Part of a small language model's weights.
Architecture: LayerNorm before each block, learned positions, biases, tied embeddings, attention and MLP in parallel.
Training: a variant of Muon for these matrices, 4862 steps.
MLP neurons of a small language model. Each row is named by its layer, matrix (up: input weights; down: output weights) and neuron, and shows model dimensions 96-191. Each number is 128 + 32 x the weight over its row's rms, rounded and kept within 0 to 255. Numbers have three digits each.
After each neuron's rows, "fires on" lists the tokens most often at its 100 highest values on Wikipedia text that the model never trained on. A number after a token or word is its count.

L5.up294:165116158059137129080167106104132150123147134036143123132118099143153129122163105111145145171201144089128146084117073129171115136165182128167137136148075092172094181080137097169121101184118116131164124131151115163158129139120141121146133083103120138163126156127143109162139129105131118133
L5.down294:135126165178085123045121165120156180156113165200129081200167138100143145100133095130114124116115179085116150086172129142084144132110152116104138135041158147056118141173165130096086102101169150167100078123080037141163148073147167109143110155124145128146097140151143119140140149135134123108
fires on: "y" 26, "ate" 10, "al" 9, " Go" 9, "le" 6

L5.up141:125104140129072173154127119102074119136108097137099125089141155166154140115113132145078088174119057112117138171128091111129145093106178164137178091125131141144190125106101135159171109140152177181121054140140133176099130119096107155110105075150133126133175131122128145105164125079101137139
L5.down141:098152087127129085048176136167163092061094114108177123170152182123059051128121165099158150144088151144175163096140173196133113125071081102118169166129162178121101164125201186163149110132196178090129145095183169119139111149124132175085126100087149140120090174077156068127089135119102129090
fires on: "ly" 30, "com" 16, "ance" 9, "ally" 7, "ev" 6, "z" 4

L5.up652:150081161075136151117106152153164132122109126083107135164136085120103066123100075066140134093106127172116202105119148137063061123145116090144073125128124128160085079167110084129145153118107147140143143125089117106148091107152127090165115100087141174164180143157144188088130097174169104187
L5.down652:122151130091130182112183141114097152037100091110099165198117090140181190098124199123101087152124171113089080085103129120161155155124119128144120124104071080153092129111128151148106077106183126110156122137085122090138170145113159143175109141166113102139133180169123137156084098115127130086
fires on: "," 73, "ed" 6, "les" 4

L4.up697:091122136119118087163081178114157099145134123102157160081147121097189117090135070168106124055078158100145130119119131116136152116099121119146119186109157247123145121160124128071210056154096136056103117112140120149142158141107159135147124128144123102089160121108092060193153114118136110118
L4.down697:133113119085094094157118126158094186104097103068120163102157137093058149085136112127160121089057120114129114141219108090113141115109127092120135132125118105124098162116079059184162143146150123167178153099178136114139101131177072123107144154135173147086148137135182123110103146119135140108
fires on: "n" 16, "end" 14, "ver" 9, "se" 8, "st" 6, "in" 6

L4.up913:106104172137158145169165118086130140103173158113177142119120089127176141151137181129096119190166156166163115134147140154134148118179079160103133151109112151118160096128104142123105149126102130143106107070181147139080089143135172128164078157067170124179122139161121187112126138097136138199
L4.down913:117142164097105105162083091178082160135089094071089121112126142167120109126121142170115130109100083078153180121181237129191126126098117139092168086133175112127119185186124132143109162164205132159108113112128156090088144168149129099070158149184179146148149153067177122087070119090110164141
fires on: "it" 18, "ing" 14, " " 11, "ig" 9, "cu" 5, "le" 4

L2.up229:121172159151103067102162121061163185181139155174093161102121129100157173109092085133120140159173118120121127133127168082143128179130132074161111128137085064059149129231127173139113071146103125141157100127118118156161118107110194129099125137142103135074123131135093107147228141155138208085
L2.down229:124150100157215041124150109108172156168159111126146134164140176130166107128155153115070099150078114146123166106108104103170126130173185111191136124173102078091140148083116171126158145117097142116152136178118111171144084123049090099131120115169155159091153106122177156181148164192142114075
fires on: " ch" 25, "F" 14, " g" 13, "D" 10, " c" 7, "L" 7

L5.up942:147150136113091158093177139181198077138050170098150109108135143141142114140091147178160094139135076161099083194142132113116155175147086042150195144082076127125131105111078091112182112116095183114139115105061086117086077068210129171161156150120149139133103112167137131101111143128137166078
L5.down942:108129178088081122141114103078152119118142148064130126136090145061107168104082110141145153107141069064153122187111128103183126112073118106181114075141099157198177161132122133127131117119132108123117159179093116120179063126168103076136157108096118161111091158094107051180100141168072099106
fires on: "A" 20, "s" 16, "%" 15, "ly" 12, " Ar" 10

L2.up212:192147156124154156147125125183145119123137145051072173173119147174133103124089095133096104141147132169118119190120126117147124074119078078130113138103115154098153141109154120033129135173097172126118143084131168173176094139158136146115157088084131096117187104158095132172208094127097081170
L2.down212:149093144132142154167160073137132143194106089126184141106101096099142132093089126150059178141140125135140155132114125121156131082095131123139085063085200214174166092159118122130153117150140076108144153094141144164120158171197135113150090171121165157091113134090092103019109155186155088107
fires on: " st" 31, " W" 22, " P" 11, " St" 9, " w" 8, " met" 5

L4.up221:099108131107167115183125088140105135116063121096090104151136095142143136147149167144135156165073086145127140180108100085155167121158103146160112157095093103135140132063083096093067127118157118120121144116188114141167112203139128132207111053134156073160134124122134105115146113093141102112
L4.down221:134172104119130112098173161117117085144082155180118064101147125141120189127103096167123115115133142054107133159142181133137156072021141105108145115167095156134134108135137107142162082112172114177104131152112205106120119123128137139130171148178106087160117199115092095141135159151146125136
fires on: " P" 13, "/" 11, " /" 10, "-" 9, "ph" 7, " name" 6

L2.up424:152104205082159109162144116076088088133086152101177132126141100142172096146181123086096098112176154178134139200133087079055139182143079155163145098150107082116076119206134082140137115168104140139120115189134126138088128140144112125093065092147135136085118110071136183092131159105120169136
L2.down424:167111116185069184164141115150110127091162131173136095122129124058155133136135142133091080151098082133113090148132160108132167124123089234087136069071127107161115083126122129148115099104098137114118192140158153109099129163090132100107137142084130073131143064099045139119179136142152172167
fires on: " Di" 30, " di" 24, "ri" 18, " tri" 11, " inter" 8, " Pri" 5

L4.up179:147082134126144140123193150047162142156115114104116160172121133132096100117068070120186142115107109217119120124142141116104133144143110163082121159128124077093092164144116186130135182116220140128128142133123101118104185185125151067156120135115126135102136170119199156152178151144153079177
L4.down179:190107160102122136161136146087112161086089149046139118169188134131159095138148116169118106170173125066108120105166138148130120171174147138114176158035151093148106080178160105045124145093160104141117102112087095122131146134105110238104104126137079127136188119140141110123103093148044117107
fires on: "ed" 35, "d" 12, "ard" 10, "ju" 9, "um" 7, "lic" 6

L5.up786:148157183149087111178127103097101115086111081150129139087101119063122146095123134135144131105174151124132085132102071025075099129085115090117196074054128196153108106131125133169091145113171178179088159132194121065128134149108135134098109120097151105154102162165188113162151130127094203141
L5.down786:091108102127226198109135140100164107146140124131154117171129080156108104183169131125131093121113066131123146136113119126152195122132150177113140141160097159136140153143146160084124193097128165127155153136142126095150099103132152173096092127129132196094080142130208126127113173141174065117
fires on: "l" 24, "ted" 7, "G" 6, "d" 5, " 10" 4, " 9" 4

L2.up415:089133152124180129109131150129116158132071152047119123089115092124113126111109105174134148118168150101168139129145163146144067105138118138141082065073115093101128091142199110125134070139148179075107092168128097160151139112163147095131060087118147206079110150129087090087117121149106120120
L2.down415:097075085128118145115133105170095137149135105101121148114180101146196123104151102132103155210106171188134123130133051147162150091165136127130154078105172167125092124156134140140144149049170110154124194033165137104131151199140149124146154114095132142109151109151113141195161168110132154110
fires on: "," 21, " of" 16, ":" 12, " in" 12, " at" 9, "et" 8

L2.up731:187090151098193093104155129165085160106123152128120081128112169060109080123161176089172106115162112101089154133137096102096161124180123093122106147164110099114182131081135151135087113148078172111047125100091091174118121146126157164137127120149108116140187064045132198133128139123096068132
L2.down731:165136140101108129147112110152097156140134103121166179162132128186145169133116130136150096115114192145124088114167163144161151124099104178123165132145156118165120147146152183056159114100137095125062117168187122090131186147151096124101099134104167130159138143152117102170113159131158142159
fires on: " not" 25, " as" 20, "n" 15, " /" 9, "u" 6, " in" 5

L2.up325:107085164137088149100112157171049114149060130099142157127182124097078100135099129157144132149111108107093131133133039061149150118144093143143109074102117099132081171185139124149125118116169137091185120160134038138177118124088153126113060137128086183076151138132083092111160088102076201177
L2.down325:125096114129135162137115136138111075180131056127151136116088132123077161153111110083141171175136073174141147145112113156125111110150132130052118076091079119178109136119118150075128128135173143155126228125164161111187092122072129172126136114123123046083080137146102140113097159165122151158
fires on: "," 52, ")," 18, " vi" 8, ":" 7, " pro" 4

L2.up270:116082118110113122140166105091157156138095055141099149086167103117089146117148119117143134161143141112170133168143157113182134067119171094083172129123183109045150082073169142110168118118127171129100156085171139168140145117127115153083148158112155136136103107110136204098147126126112113122
L2.down270:088154092141104115169109124111099134097132184117132064132149086112142096145158128104070166114072124081153169103064073149134118159130123126109139120093088151124152198160145086103109186104118100127157113193141102121126152085126136127123146146186161169151124122112100106182139106159115108183
fires on: " =" 16, "up" 12, " Gold" 12, " back" 10, "ze" 8

L5.up788:133090138147098113108142168161174117137083143200135129094148144066155132188172123109121143083166222113111084097125110140112118116099131158130166136081078109132142130118114156147158168139095108133173132088129099089114120128106230158231146198137171120154140161140181126153160100152129122143
L5.down788:102169139115138101155082151114091121098092088115094093125105202162091131120131142171106176132097155146132184176102130121100133081159164060146090111148132106101110128155155173153186152136143124112105219192139091076168103128134087142087167155135091119117118131127163122155126126168097154126
fires on: "se" 11, "ct" 10, " re" 9, "\"" 8, "d" 7, "n" 7

L4.up239:161145120151165132189070126152156144087108115101222125114176114133119102163108183061144047108112136080065179130118092133156092161114162077164104125131081140153118112108107183070125157112133092093121093176117143069149112195202162040100159107165135138122124103071149159117096167143117090090
L4.down239:098062082080134113158131125129062094165109114149121140123077123096142147100119155157092158162067144104170087140131172145129112096193138123112186121093146120070082205091148115115094119127156179121117125135071159196134156082093133163166159122083129161139149113147104089097150146120118113153
fires on: "y" 44, "o" 14, "e" 11, "po" 5, "ta" 5

L2.up254:138123172121084143152152063143110143149176127118061115133068145158120164140131150094102121196163112132077090120158111163082110165105199084168147094154145113136143178115149116111135144176186132103124124149134158086060047125144114142117109124161075105113091213128168148142151105080139145176
L2.down254:141160108162139160096169170102117182052111142071155114093171164105143080110070159101075111110165149128109161130086139168119165095125164135130116174083129112139088108162100164120148136164094125084138102109045071191127127092188106157100124145109110110102074180143148097155177083158105120092
fires on: " and" 23, "ate" 17, "ance" 10, "au" 5, "vent" 4, "ly" 4

L4.up722:116111054090075134197098067078138150098116121125104076109123102124190096103150057155120131116137124191073142136182103067108127113117152119130122141080114173052133124175100151066136098138058082130164090140110138144121156117097164083137132148123088109079128130142108116107154130094139103093
L4.down722:143160130182136143125098119125134194064154180150059146126091125130064123125146115149145087107076102111135154119107148124108135077069104096194081103086138096122147062127091024147121137126200094116072120136155125100122080102124135127151189140122127118174125077161134095137150128117125125154
fires on: "n" 65, "fe" 4, "it" 4

L5.up945:140139144120121142075107165163113157169119163130162170087086079108126126081142135142148154139110160123168104094140122123157149150130120147082110115101111171155113111124122123103163113158097162103102134163176096055227143197105128182144145108073169095145134135149110125148135147121173108115
L5.down945:130145063134116115140139159137172127145098072151151141115070095164061122094064170100057097120133146123091163146097084124134132114052176129133121154210127178082130173156094145171171111163069110062110131124147106152101101099155135175120153154144132111114112094118128147123136145089149117185
fires on: "n" 49, "on" 15, "l" 6, "k" 5, "il" 5, "an" 4

L5.up855:122125157138148186194078134125106142127093105144106170125149131018167123180135138129129195114150141147105121126126101054169144118149093080156115105139122073107162124104080103101155098129121130163175169120102170121161093176119080106162129109128125139103134113108139119115154102134156114137
L5.down855:110149124125073074167136138121157171109115174133138146213116173176160121140148164093138162120140119087156200088172183130114093155121179177139123095146154097156135150147106159122144126066156182107131142035051123135145142123102158094122071183086144082168086107107129092127114111119071151091
fires on: "ed" 27, "ted" 17, "ated" 11, "te" 5, "man" 4

L2.up1009:117146093103160130182104092096106114126133064126103107192152139185141107107149144169120187134128096198137139129152099094111147129133146164114135088110185095122153122104139118106084098172156118051105159120111120124163100106139131106173148145111128106094201163116170116141128122071148133196
L2.down1009:167122183173119101147130132132111171134140166119098107119158126092080104137150173133135144185136081137098130103189126138095114162117180161145103110120130124169120137133111098094070145154111155062179144175117129126173212123109132094152137126102151103167153207115036123128139074140127059131
fires on: " 19" 37, ")" 31, "," 16, ")," 12

L4.up847:139098169144194122123162189123084136125114071102095128147145101135160117151196089179111177111127121219158109149101140172130161124111124141084075172155156144116112161159063097110131105171032081152142117112137055093145123151131088110160084140115099110083047115114126128129118096153155095114
L4.down847:130158122165096145183039069161079114116142191162106123114144113118097136142114141125123098098097139136069138181099157122120106152081150106104080145133210142151170132127137082094173168173169115117143127101135140132195128154122117189034133102120122112117119138109104130116172079131087114112
fires on: "er" 13, "ra" 11, "ro" 8, "n" 7, "t" 7, "as" 5

L4.up189:122142170080100108156128139136104112114169208119145119128118133134162115125162196135134149139093128174153110153120114128076069129141089112169093142155110230102150106131192143103121148158158118117058143130083189164105087110125091159096098112134128097131136110148150162115125132138143144152
L4.down189:100122119161111178152116114066135141125145150088087135140143166128146129075135111061159074118164149159144096165183170052086149108111130146167175117163189130082119146150090118118139094116173148056141093152165175122148086123111137160133147106073144144179115085075138074144131176111112107118
fires on: "it" 38, "ut" 22, "spect" 9, "ran" 6, " sub" 5, "ang" 4

L2.up459:157149147150183134199132089100154085111103121093138115160084093184137147105103074136103119123143140133083150130148152088114116126136123126157110081163095140078146093117090086103132117113141255084171144122141159132112118121134158198170146152175081101133199104146135146122176144118152141107
L2.down459:099162136122106139143210080143122121102116116117098150087101187097091129146123111162103121203128087124144143111130138148151094132119096151090163178178180127157102121107143092134159099156202107142166125203046091116114163073165153126114104122161161166117155125126120131070159115077121120111
fires on: " St" 69, " Sp" 8, " Th" 4

L5.up914:107102147188095083109138155147108102183088130160143164126113139136139131095157104163131184149122102134093091121173131143119115096155116086147096214093107124132137154124133086134131121122073168098198176103118121109162142118127193122112119145144138132164106120144093160156068081142107065080
L5.down914:080106119123111109153116111151114176135120064097158097099135161098107147177157074072129124157170104163180115110193177148185178113096144170127144126088123099146135145096143113131111123124222156156142162122065112187125148093122156183099149140138111093095200150152057192107129144109144120082
fires on: "y" 16, "view" 15, "ed" 11, "id" 7, "ay" 5, "ar" 5

L2.up1012:138133073092145161088134118138118137091114137172131130074130144095099093152145125093179165110098156138184148136155110102101129122115132121120163144149080078092168161076184182061131097110138140109134085112130183138140143084077148144173092132117169144093152152109165124170111146114063139135
L2.down1012:197098147148137149169141139123132091106067127134102112145105092115147108084109121137031142164136170174138145164122124131149138078158166119138153100120121089187109188160113149141107121138102148197105163175112106121162113136155097147126167179112131119126116142159114137138073135071176152181
fires on: "," 67, ")," 10

L4.up581:174171073139140174123113104099115141173162164108164082166078065155137151137124118145127110124143090111093195149129117184122138146162112139103167144164104098116133179114146122108152074137090121115137116117101138102151146175103114130183143127071137148125149184178146108199138066112117096130
L4.down581:165163177170119112176172139112181089081097142189132139139141181134109141090101127103135148138120152124178126081145140095123175176146106121108106168101138174082129172148083161149102147110149129075151144160124104172076144085182098138091159062118127104156162166122167093049087151122106115116
fires on: "y" 20, "ly" 11, "le" 11, "ar" 9, "ent" 7

L4.up644:152167129140160097135176155148084133128084160122182096124152170122103113146087201160163045104137101172036206148064127121186119094161103119160165098108116098158134200100105132108122171149112176114114098129092110138135102172191137145165158144105142112145142152105116128124064141158134115084
L4.down644:137091128095125157121058084142120109123109146098146161202092147145070146090158072142080138153096142090099108106129108143122135137112152146093102108119216084120101124134096153087203192072094115118216117130146129124111123087112160107078177161127111118112120192194093122092151080111161067104
fires on: "s" 39, "e" 28, "u" 9

L2.up105:133177112083122123118149093183158067127107132110137129165130093019115090189179149155127128147201094100161123104140115154102096121132178096129102115122071118137138067119134094130176139201084091174148094141133136157139106084062118136143086085151156151160153111125153095165157100228157188101
L2.down105:119115113127064150145109131081115118106143107151097080175145130105144119154145144188115165172118145135124077127100145208120112135113097157175173101138140132155149082091148127170092092100153118085093121077160150032093108164139135138101114168111093118117080150168091061131161136111119138155
fires on: "ten" 38, "ttle" 19, " York" 9, " two" 5

L5.up190:056125107116089124145124098102177149160154097073079113128061116134135125117175141144115156104161122098130069087125172166128128112150133100137100220107106184153107122147084076140080099142142134136123120085094127151148054130129158125172101100152162130192155162147156153146139126037067107176
L5.down190:129116137121129096144109134169125184109092111073185154122132164114099075149160086052167083141088135187100095062141075127141161119157131086190140122189116148114122117207132140175117139116180124084158099148160130058095145137145105121103167142141094094118167177129120089142102110066092147096
fires on: "le" 15, "c" 9, "it" 9, "er" 8, "ver" 8, "ally" 7

L2.up699:132172105101109141131184114096113157099119176162184158101121129184112175163098116089174119101142118088097141121122150103107163161105165125118152078128138110173135158202074109157144068164129054115173115111113115118135156135171092136144103093131161134107118100130110154139157103124072129073
L2.down699:128130165123100087166140149111143164144131133126130140085167097099122201161151098136089136074138143117137090153121109142131084126124111145200190189095155104116080107129068124121068145154156146179111103118150158123108123149111139133178121113164203093144090114161110103169132205183132101134
fires on: "ce" 25, " out" 15, " to" 11, " inter" 9, " for" 8

L5.up5:148111158195168179114157150121180104137119174135120164180174135164101125096130106107143072121138118117114152105213135139072162159162155131092136117130089126113093127141173128124133142111135157127102157027073100081109167106149156131172122160143083144138178130144140232075090075135174114140
L5.down5:106105138119171076154152155080066085128141121164109160118166159152119062094133107195147191118130085158152122147152109152147146150038131159106099159089151176136119136092051176163125086143156152146105148173161168110137126183125134085080134104118140124156138121111164169144107135169100065116
fires on: "w" 18, "x" 11, "ed" 11, "ol" 11, "al" 8, "b" 6

L4.up554:073133095126123143083097133099111092150113117196103156122162133116116124089168126149108162068103140114084089090154140052144145123155122124129112180092152180084138131147150098065148103104163130085119138122109101145105185115094172137169157151089111125079115149096119171152122103166173046135
L4.down554:134139150121076093165129111118095159131117124090169125106124095167128140128166068115145088097119128067088155089084145094142122165087136118125103149073113119144075090054107119104171112099138126143094144198132087120146082130167122134076122149131137139215113079169133131141111175151164116144
fires on: "n" 67, "er" 13, "an" 4

L4.up813:146157154078106158140113126036153149134174160123156204098132144116116150125102079189156147156132151172130120113162122130181134116189108164103157104117091141127140134118201150124119160138136097060054150154140086088146153122081147086133141128140151072155133110188123105155144082163135082086
L4.down813:099149120198147117148122089119147142129142131105170172099087126173117076096095071130094121170168134185144164110118127130120112140086144208162150205124181086087088146062146118177132114085166121161133112095189106101168102100135096145111091147181133186095121164125132140136103161136168126117
fires on: "u" 14, "i" 10, "l" 10, "il" 10, "al" 7, "e" 7

L4.up595:082130093097141115116129091153164113138139121133102115064170067140160139085070113185139101123079145102078137103131081087120090113181174146126129145121160133152166090143118120120042103104098115138179134132106169139116145136085143130081126122175089125183144148141114173134126060108146063106
L4.down595:096169142118138113173138111137124139108101181192147084153111162110137103161147136090111110126133079117149075160127115147126107136112126117065069153060081093101167100149128127163169122182114109106106167150118120077192091156121139144106087182128146090158172107121197160146117168142103141152
fires on: "c" 23, "n" 9, "th" 9, "s" 7, "ish" 7, "le" 6

L5.up951:124000195115113116163140177091125158137130124075060125157094065121127176143130093162137043127152160150097103138109125134137153121141136162112149100156133122133166150188124134089131138123100091131151135133125134096133166130156105099183132118090090107147138110117127105115129084116109169093
L5.down951:177175120157138128132126153168146064141140164149132147160139084103093180116164149189056095162159104129122144201083109131147116103142127117102140093196116139085110138107140142166123105057141123185155097185142103156168175098114144140123158098195097213129110173136144121070134112100158108183
fires on: " to" 34, "n" 27, "v" 6, "er" 4

L5.up171:146169096130104081095087152048118159183131126101108167108110164118158143062155148094170130136125143099137126153136130087076109127135148124112076101118177143125092148138081171066144146139133123079099094101136131094133130090164082135108111117083140090154186243133141111090116107075152127110
L5.down171:167132139128119123107118167125125140117142123213115119113135135114139109076137102065129093115173138064136170116146158122145144089159170078123116163144094110108104090107084123138134095111154098105117169146131170063143067106147122098132143157112135114062149082143152167116164156083106156183
fires on: "it" 18, "et" 9, "ion" 9, "op" 9, " this" 6, "us" 5

L5.up937:143103139096154093173112162077168165101113151059162142175156132139125120126110087139120099192134161106126112141118170134141126120126156131134085154121136105168172041057122165146113142077140127103106134035215171111081163136137167168116138139084159116134099163141119087121143127073134109128
L5.down937:132157122138174104118147133123127127101156135117093099134130141182109139118153114104108151097110100117149088155115124112113220177128104099124118174123104140161126144125138098068156098139106172131111139142116092142081079176074088142107122142141105096140179105081120112192087142159073097118
fires on: "t" 28, "%" 17, "v" 10, "e" 8, "7" 6, "6" 5

L2.up1003:136148120124127116088114173154148101129179124151124100178171121085095112169135125049108120158130081203171189181174133118104085117163191104114110179125179149105145144085147171146138068183111146094145131144127136124168164087162141116139144113148113096095155176071174116123076140121095195169
L2.down1003:123125125109154097100150117158117117145091136133094150174150134133100178114143079138133128141118210107119124105068133112173109100148130072175138112196078097102149169139147137132104151136183107090123123140099108186096133176140096127155120181154136124098162077166104095163139089068129172116
fires on: "at" 55, " organ" 21, " against" 9, "," 7

L4.up524:177123148134128117091197130112158102138158101153113136140091163129126137118165121076195084122125103107156141170078107164148128167045080130108089168093126136131135123102165119092130117181097117104174145121110104180159159166126126110088095121084140139101161115113159145096163107097106120083
L4.down524:117150136087132126097156089117120179093165104110142159150111138153150113207134146154132154115097128123109123117197096086173114160075109148139174094172158111118142060122163134121147088151111162191074138095113159085093077122076183143173095169114163115154140111124120094148123123163152097119
fires on: "re" 28, " and" 10, "ro" 8, " to" 8, "it" 7

L5.up195:094109118147133061153114083102163128129115152135125144191088146107131079114064141119141157088147071172108139126130145085079158161132109129100078077148127154145053129113171134120183128144112137129187129089110118071151092089123130148178174103145139130108099131150064127133072125138141083172
L5.down195:117111110178150094106111161130110113150129161103107147089128090130199146176140193110143112192109137156162215099078117184154118150136110143148073097136156110070183109062122140138066130092097084123111140167136142189105091154118116089112094132112140154100141118172098225103132184140161161136
fires on: "er" 18, "o" 12, "u" 11, "ur" 9, "ent" 5

L2.up645:127113161119141168141122147126122125157117170134147133134191130125123115101103155122124102136105101103061158149147117172168098154134040107100117103121150114146133171120141123120107176163172180106070138093136089179167062188136104121133090142158112071132122127067101160135058094117137096092
L2.down645:146114194147130141138088129112144098111139155199116171156071181110099086131090099146140186118105161079142141160136123151087140130134136122122102126197129138126098171109151111132174084143176130111085131147183114077135075158113137107097125059127110140113143095124101111130120080093180101135
fires on: "u" 16, "ident" 14, "hi" 14, "cu" 9, "e" 6, " not" 5

L2.up880:090128124117137181136141125169168117142162143112066089106068076140100122097086116081105092155140106098137086158116173104143131129159121131150153159067105122121119118111089177086166151160131164105085101172167035129074203119144135147133130041171180170185079125103107088173130119129133150099
L2.down880:063144090139151106088149134126086160156122107117185166148088099131157111120107089108118148156171118127201150131136143129144091094152180139153160082143105174096103129119157117118153136040108119138155171121120118175114069118127092141113092158059091085131121128094105097082066142149141073102
fires on: "==" 61, " ==" 36

L4.up1003:161076120132099121215127168136042101116113122094153136078153158138188092113159110133132136064119159107151163149181114140146088123161106172143152116082178126079121092099195195063174118129135098126144100129115159188102105089114142149130123165088115129212139093064144162111123157137159121124
L4.down1003:088128118139155180103143135119168162140216107163131115178119135175078154087152193130113145159119179157153121123086150116103144087168159066114137130114095125147097160116137137014128168124199130073091141137166128125188107138096145116050106115124062188091105114163148126121147195099153141156
fires on: " have" 20, "it" 12, " has" 12, "ut" 11, " had" 9, "us" 7

L2.up775:080100180139169199114161160173094131124141080078078132110137180147046147149159101145139130204127099154126156141116120039208156162149174114139184119085155146088163047092114127125132130116123169153164177131089142086122111163160085122148101131134172130126095108141113125087144106125106105097
L2.down775:118099105107073110138176126113078134113094190151132130103160153111108097122100063127109107091102155113129096125123141104088129114145101133129069153147140115126143113155120103112175114158138136157141107153143145144173171150169098123192141138143106168152106118139167148155113083084095123104
fires on: "ef" 15, "ted" 12, "ed" 9, "red" 8, "ome" 8, "ec" 6

L2.up702:170136129110152161167116161091154172137121080167120126101137127119162184142120095139135121174153135169097084166155178127166134075122148124182080164095117105168051105111104079113088114102100223127201122089129098135113165130097137122121124117125117112105181165134205125144134104171138175139
L2.down702:155136079208110090104064140075136043195101201167143134120074158104121088089144182132158143098086110165135198134173152170137118169126087112195118164115122131107160153166136175134122065084061124082111067139128104133089125109105160159109094139114131138152120137157154138086125104069123153138
fires on: "lo" 30, "ly" 21, " tr" 6, "ro" 6, "tro" 5, " " 4

L4.up745:090115100096122150131120108075126142124075138171101104143166127110122102127093127115087159162162103084093095065133157113100181159191120126165141148137087170110093116118190136103169145075173144080117150135126113186120146160120149127141124205117141097136115128072145145137185110151108099095
L4.down745:111152088115184147124086164143134106187149136092100144094074161121129115101056072118113118103117163131118089102132120154140121101127077123088155144138153125089154065147205115131147105164113141115106152157125140095135119183139049110114097070138126124156128114128210130190106114138103125107
fires on: "and" 25, "." 18, "est" 17, " have" 4

L5.up108:128161116135128153094162183106204098123125138087142120163156079083112075129133077122178102190067131118098109123178112162117121118116098132120067121120103140200076165125112115107164106157140125069084123157158147149145121125169141166120157097220119127188099162100034094118135105144095107135
L5.down108:148123181123117140109092133088065127105137114118188122135106169126170067104097120140157125166122104122160068142128119138109156187166104106138082125168152084129113088180167131116193113123127076162113128157118087155112205150134032093072150138140094065126121172154133159123115092157111143127
fires on: "==" 38, " ex" 14, "al" 12, "ical" 5, " Ex" 5, " This" 5

L2.up247:112078113123167134112132104105117124109132134201090122096111106125112063157128094139115147084074097081103174130101134145135132197159067108139116187154104076078148070091097147059130145116141164115177133128111169043116100098122142133118119123104056094116112126142135127121113127089147116121
L2.down247:110132090137140084145133143096147099072154114152116168106157151124126086185146095145137109084052127193120164074088061143133154153164156132130126105065099074074161067144131101169094163165144108207149117106153140110126130159129138119101082085112131106081101107143142123125059162086107129128
fires on: "fe" 40, "ute" 11, "-" 8, "–" 6, "W" 6

L4.up928:147173193092094126150177124168084104105108157101139137161116074062172128154149114171117138108149132122157146185131104110085126149185137149116160126121100140117133190134138184127175130197168124097112118120122155159127148129176152114068046098078102131151143171143143081165153111132147115128
L4.down928:145160159121130118125156175166199132166109158143187101122104129106162164136129137131136148158150128130195180109107091142068152134082087156080135095083111124095119128098108109203093134103088141174133217117142120116108119155144136180141104137124080071160120135047137129131145170168141119164
fires on: "di" 24, " Di" 18, " di" 14, "ni" 13, "cent" 5, "ti" 4

L2.up463:105099101100121131080112148159123128031131166107135149150106160122147122115178158112123130116097119101114076159162154135084157170109042169155136138116104168112169122117159146128135159090116108128025083119117174135145153160084177122114084076170156114149112156141147154072150149125090090141
L2.down463:085206093126108092166209122105048134169106120104105130130163119148130185136104141092126124140152127148158118168174130149149128119144103120141164130141157158120183162099078155109107188076137149093094053165121103156146129099121137179181091133115103160224158111075095110164137118086102124173
fires on: "cc" 38, "ult" 11, "ock" 9, "ut" 9, "spect" 7, "ing" 4

L5.up267:157142117092120185107205128110093116124185154167085145148081125153109140147155127118094170147125135083080101148113091140131156125135189145123175091094134126132135140136141130119132124146175157090109140129069139165145126142136156112104135185113121148203049162197117175138176153088081138144
L5.down267:160077092123162136076153098083135143102191163113165140095098115150140105113102148110052154111198086142140161123123062150134090126112120100108096163188122143115105127114177128093114099075146114203156069129104116150097111151181085127152132136164122156065124160160111113161142121116127129135
fires on: "ic" 42, "ct" 11, "ary" 8, "ous" 6, "ly" 4

L5.up585:182072110107110154146162124176147155111144147106119072132132101142105111151108140114068168170128082123167071097102143125171129133183146116096064110111117132163133158152168116127113147157100157108166145135105092186159133168171132136148159127130210109138151110132142163141089107106099072156
L5.down585:140150101087128064110149175181100110086160152113200104114177095072146123113138152142157095161192144111137148125188132142117094118122078116099131186147140125150110135127128138167156183142156118101116161235111126147176125107150165115101157115106096081130108119126079133086128074060120118093
fires on: "ly" 42, "ally" 16, " later" 7, "ver" 7, "tro" 5, " start" 5

L2.up167:113146133105126090067223156098098141115134128075085174117150101143121048135128185140149182098129117094192169179130156166116104151063097048156129166116127160181141088129131128076145127132125152137152127152113096121145147103099117087164170208155078200095134113082109125159071099078125154146
L2.down167:133077102121115139165142107156132046144116136158099103114132150100159093066144093107133109048079128158131101080143121136125128163132133132177143098125097083120163140123154102147139120123137119126139157165150116177168092128169129139077130161071149200101096094102163086138106142114098106145
fires on: "r" 30, ":" 16, "-" 8, "fe" 7

L2.up559:156094122114119126154180161175139120084203128123141113147140106101112157176103131099114112147082162224121121135149080168055118136128131126154184170123161085128116174114150152111094096125074169174116037125109155171197153157154141158128110131084186163104207203126103196138099129110146131091
L2.down559:107121144039050164150101105152107158130119138100138196106132090058098135089065171151113134141125109128101119112132151150143109117111160138127129178127126097100120192136173193133133109172101090119137085091137081169138154172140110095108205082067101195085116130140153153112077131113142208120
fires on: "il" 33, "," 29, "row" 7, "ick" 6, "amp" 5, "ill" 4